config.toml
n_layer = 10
d_model = 320
n_head = 5
n_kv_head = 5
head_dim = 64
d_mlp = 832
vocab_size = 12466
activation = "swiglu"
norm = "rmsnorm"
norm_place = "pre"
norm_eps = 1e-06
positions = "rope"
rope_base = 10000.0
rope_fraction = 1.0
qk_norm = false
attn_scale = 0.125
bias = "none"
tie_embeddings = false
parallel_block = false
init = "normal"
init_std_qkv = 0.0288
init_std_o = 0.0358
init_std_up = 0.0412
init_std_down = 0.0412
optimizer = "muon_variant"
lr = 0.0063
beta1 = 0.95
weight_decay = 0.0
lr_head = 0.00411
grad_clip = 0.5
warmup_steps = 200
schedule = "wsd"
decay_fraction = 1.0
decay_shape = "linear"
final_lr_fraction = 0.05
batch_tokens = 32768
seq_len = 256
doc_mask = true
train_tokens = 449300000
steps = 13712
dataset = "wikipedia_en"
MLP neurons of a small language model. Each row is named by its layer, matrix (gate and up: input weights) and neuron, and shows model dimensions 160-319. Each number is 128 + 24 x the weight over its row's rms, rounded and kept within 0 to 255. Numbers have three digits each. A neuron's up and down rows have the sign that makes its largest values positive.
A block is one neuron, or neurons of one layer that tend to fire together. After each block is what it responds to, as a language model described it from the Wikipedia text at the highest values.

L2.gate34:179122144127145105139150137098103094104156164131100125126144127158098108130135106081099103115157133137149159131138097171112129118100173123128124134123128171130099088147084157121139122126129119103130096128114136101125133093121114083139148137150152113126072082147151103136117147135132151144113119162143136157162142155139081160184119104128080117079098146109144101118068169095119142134131110148128083129134122138149117172170130086127118143124129144105142133152101169148156100127151137
L2.up34:120124158150114099163147117114097157154091124131120090091139187135141147098123126097146139077114100125180114144108121142123145128105121138113103080127122124169167185101139124137137141103143136152113121166144099112153141123127085088121088115115119119123191122114093137109177109133143141135120117099117127119175115106124137149107141107132170120156090078147103117089143163100127130175143115160138133153150089174149107140124127106104126111087163120150121173149138137129129154143144162
L2.gate58:104146131138121126142141151132114147137131128147157118157124141149139180127168129117127099119143140131103092153114154110065109138136122127115153147136109107130110121123096152155129109123120169154136156101090142107138169117148129091097106124116111145114160084156163163110093125121153127096134116137134106080084136140149100159088093073130119108117095156159171142132132134083163163131110154132143154100172121136124197129091095141102134115149154135082102117091118119122157136143107099
L2.up58:113091097084121133130112164096111111091138103142153131113132136114120128107151085149148176099121133098112146110116135109121081145068111075085137147159124142141150136106133107107123156079157078122142167164154142112183110106115096101107151127139062101123132156118176115183134092149115102163148132104145108113112095113138135133138140088093169143134110119096130140097146067133166143115114109130128141146123143124099139185122125128147121153104101173129116144096115136122147120123124141
L2.gate664:132117130094138133147144152153096131145119147168099090135155118120128146126142142132126122131136138096151119159146128090086084104149117122113151149149107126159109159151124117146111098101148098118146100109127143115197117117180108164119121113126131098097123098138117133117102149175187142140076150142126112101146096100091117135146126129108079080168106153140139094112098125095129167107102137074135108169150126155170160123143116148114156138114108166111155097159135096152153141163089111
L2.up664:114118133108145141147113132120098126165130146129100170116092107151087166118091143120142149086118107146122118119137134145116085111128117090083154120165172114139133132085101138151118124158166131119132136159072119095120085144119124108159108117121085144101120126102092124105114148128139118098123153124107142124117136134103147106146179107141078125128136141132111134091140096133176169146124122116112159131135113150107147138131116136114146082122124116084130120168108147163116083159080100
L2.gate797:072109153087096119124123095131137104154123114137112113114117136152127141122097126106154129141146119110166108140132167101065125134112077115109079136100145129110139108098134128097121136139138142101148119139118176159143118143125089135129082157118141130161171094129157122100185151143117127144132144104085139111132090167139161128162086169110130130170120117110134136139099128137163164149166109118138130188107146152150163145123127154148134129135142124136118141095168135121119090165126156
L2.up797:101166129112149128113102160126079150158151145143168137155097123157160161133129098116107109123116087134148144165088155106142173141131096131140164129108125156124139133070116134129102094105150150117109130163116132120123115138146120134131135113130122129165153096118121135126086136172091139102106118120139098101093151139137132118088120124135127093153114113141159091125155105117146124104134149130153127154144061099162170169093117102109139097115146157156135077092110112125119120142120099
Mainly second word pieces inside names and uncommon words (X-u, tur-re-ted, j-e-opardizing, esc-al-ating, poul-t-ry), plus "through" and similar after movement verbs in route or military text (passes through, attacked).

L2.gate158:112139154135118196153127137114170138108132126166132155154108178106133170118112091118150099078131175111168147105129158124192150155105122124106138093108172121117117151127132125143087134091157128144134145088160110104111157160112064103133102138177138116150108147114123133133147121148167161077147160125147123129135140117134112123109133164098165100135152147128160134165139150106157159114133158098122113110118164150147147113160106127113123091140130100152172117139148148099121138117135125
L2.up158:126130118117137134147134109113140143118119116100113154130117182125116137091147125137105127109143095137131139124138153129141157148079109139081127138132168117139146148105139118186122115120101100147106149145098041140118121161097108115121110158154126146125090085093137098140135091123121077098129142119136125129141094149115121135079116134134105160102131125124132140160138155120114124121174131085117083136164100139152124103123124133093136154092143174125071116159087118148093128130146151
L2.gate300:136114064093097084136115109102138100118158116126153165132169151160085151129127169120123130121135186119124150129105090093138115122111139107182152172112135174119096148121095092167063113114111135112141086120111112122136098137130117134099114105146176117092084141132136145154079138112135111159114147147127142146149113130129159114136095127123152099087147110138125139145099138091157098128140113133150116173103124111155138130112145098141080128133089151135099138160143116140146100157104119
L2.up300:111118132105112170157140122170145148147130094147102091145107123121102136112095129116149089096121124124116120120123113124144110121140152094088172149139140154138106145157139122161115092142103135135150078111178112144119089138142143119150097163124177120072120145101135163138128148171101085106095142149091115137092128145149161199146117165142124128135145085087126151123097086129162163132147186141133118140096072091126155153103115120130148119133118142169115139118156136099106142105141141
L2.gate410:110105143126114148146106113131142135094102111114152135121109109144112196162115140172110121132103144115143127124145174071170145089094130115155122127155139119116130127194119108139134113111140107118108109060101126159114087155112127094084104139107137175157120128135109129096176091156124124165141149076129113093132108170159131103164137139119177134103165102134129119087109136082156105125160113135136100143141129141144138130175115110129139111126150165164137134097156109119096074104134111
L2.up410:156153129131113141160087121162145103130140153143121141132129135114094141115095159116119085159136112094097145114079139096159123094130144155114146115137147152176131142136134095151114136124122116142136125127131137144121093109138130134105145129129145137101082110149124163115153127124112090140155116096119116111133101110102114151163129158089148106131136154122112123113117121109124127116103191132158104091113146114110103151170126098143108124084084125137095164160139100071133110121128146
L2.gate487:137108092096148170148120153101120130115158144114133121177087113120118110169085095129136111133049141151165156120119115120140087105087126105160156148117131122095108117142068110135119141163124143116141162094117153113143132126128138134133142132133175161077085154143097091129128136154105102162069171140116095121142125155105131154109108119122096134102156149141135136144105146136107108151123143098146094147103089134128122127119123129168135107146092100139145076084123107153153129125148140
L2.up487:130116091112128145136117100122106137136085121105129165156124142118131133096104120159108127146127136141155148095132120097206116133120130114152122139123116129147109139112109112111159099093148133148111105098113117127176123107110115168118090131134166130092129130134099183117091131106148104150101101153114128128143120145140120139142122186095100155135146173167126123143131134146174115155127120110160156133149146129154134133153126123129078145117076157153093150131117152097104100099100130
Digit tokens right after a decimal point or thousands comma in statistics, such as election percentages, census data and sports stats, e.g. 94.31%, 13.07 km2, 12,633.

L5.gate223:144119117146108111158123100106135140168169100127139111156164183166091103140160129145129143122101114115126101110118105110106116149177184147117151125141114125122109081108109127146157101083117116151069134127134161149133106120125139136154104135183101139095145095140090116094130115154173147174129160128164127124138180136139143165143095135146112135143131113135099079114093112124132100098077162159144134121064141118127119147127148157089123110103100146094098111108127137104107125176105136
L5.up223:128136120128123118159100116152107119082136158110113160135141130120087137140118126128180152113124112149129117135110120103133105122156153158131104124127145151166124102088130122084130151107137141141081141130118106130169116159087136180147119133147079129140157141114095145124123139130131136136130108144112111153140130132132158119141140113136143121114095174103115119150114134165166142143130116119134109153140163180135145099158159140159132139132137142132174142139131118128151158136087133
Word-piece tokens right after a lone capital letter beginning a name or word, such as Jalal-A|b|ad, Arlanda, Imdugud, or an initial's period.

L4.gate113:147144169168099120111114104137125122103117160191139182113146106141112135156129148101121105083130115170081158144107178082125142101104178081114117143118126129150101114134100164104130080111102127120140178100097126115196158108130147155142144150108120139119089103104148120123145146149139133112111112134164175154124089123153132138098154183102133127138135126147107161124133142143144105153138120098145103116103125097083114137124125116140132117117091103111090133104111092173131149119121163
L4.up113:123095121119169131145121087128141165111086111131152123152084135149077139142150123153114129136162095136124110105106153124089158113126125144100137159122114146084116152132118125153114120124104135140134172121145135144154126131120102143102110166120092136142102114194120163137107137130117109133113117105105135160110103114133130149126126132176150126128101106092104120113137180106142122084085163168139123088116102083114066115094096134167120124112165102162143179085126140135111164152144088
L4.gate372:120116123115128113148143149095132140114139099150105161126094138119105170125107113073077100156109116140168130128118136088134163158150084085094104160171114092109099112138133138118146147134142123136169158181129140095152148097137123152164069127111082119093102155149146112121162133091113150106141167114112187145088090171161151123100152129111148122118125122138109128122165140109133165104173146085125130123101134157144112125095148120143146157118171142127120109150133120140131134126170145
L4.up372:152099140054101125146125141115110147128130125110156114118153101138132102157102086115122165101091105141178099094105133135134111108121089155142137147113104124159099113102117125138134149144128120083114110151167139126114099131116104138102122158113125109125131111150125129141149096142112067118123159126140161141140103120131110157123139135119113179133140117124115132154076123097120118097179146066111131128127122102139130136126161077131074129136127150101139124139102155120137087157074160
L4.gate392:140115128079145153082171131138145114144106122142117159120103149100143114141132130125092118075129153124130138134146116121149134135121156056115121139171146109112109146138138112137134102131126091141139163103067113121122135128119125119104106084114127161140116112120105108132146126106125146106151133142084126090101137087136148101088101175108120125118100153134115105101134150139128083161162093137151164132131115091120153164169133126126157126121125115135152148131128127119131166137145159
L4.up392:118150111102159130158089114124122156119155116132129167109130105143149152134154155130123116094138116158104105129101122133161106109148162107082133175142091081151146105156136130149167091142140126099111154103120126152141107167154139117150127114129167096152125101089101101135097140133113104091124181118138142121144122080150135132114148159094126107126127130160144117111164156116165118153130106122140153117162116120105149137151137133129105110119194146148138150154134107181166094127162091
L4.gate628:133126116162119158112116130167110148100138099154092137144150113111138144131071115141133142121129142173139115143114151119100139111099121132093117150148152113107156141120064106127156127158152109132174164099131108125121124074137099114142161141136161143134100131085159148111148112140102100147114126087167123142156112144158121134083171159081118109124143121138156113148154131159158077133150151111091082136116105110155119113155136128110138148140129115151109154101134099136106154094102099
L4.up628:131116128129078135144106120126131080147152122150108161157128104097096155139092121107084127176105131169133146127088144094137120124090141108130151108143116181165141127110094138116101116149148122147137143113083101146153103139142085138118141107143141176163167111083105101142147145072133071136129119111119135193099108138153120111131130135112152127036154145141136137113126178117150103131105167135135107117177124135129100112178090155158155105130118140101121100129124108082068143136110156
Column separators and parentheses in wiki tables, digits after a decimal point in statistics (8.1%, 5.8), and mid-word pieces such as orphan-age, interp-re-ter.

L5.gate256:153124112119120128075141120128123122158168127149140154156073120110091125115100106150136093110118083151118111099118103130144192125139113138136132107135161157135134151134125131143120156139154159128101133143165147181120111121074089127122111099166110129113083137136134092101108114151142146149126183149136196123122154137062119143117092146088158178106133073115102127152106135144144105104125182115149135144104137137106159129130122092131102098131114128132135131107155158131095130135143137
L5.up256:105169091107134072178097140154108118159138114146141112171092136156098132147139129119132083125126130117079135070134156108171110110153144146136161127133107148098130153160109131151101126161142106128096094165127144125120128145102118138133150122176127101071123119091138144126148124133147114137152167116147189096096117108119134113110089143104165147128136153165128136167111113136140110071142152120124140150084132127092126098122116160105127110132095135118155131092112075128096098128124133
Middle digit chunks right after the comma in thousands-formatted numbers, mostly vote counts in election tables (2,'24'3, 12,'63'3), plus mid-word pieces of foreign names (H'ä'nsel, M'ö'bius).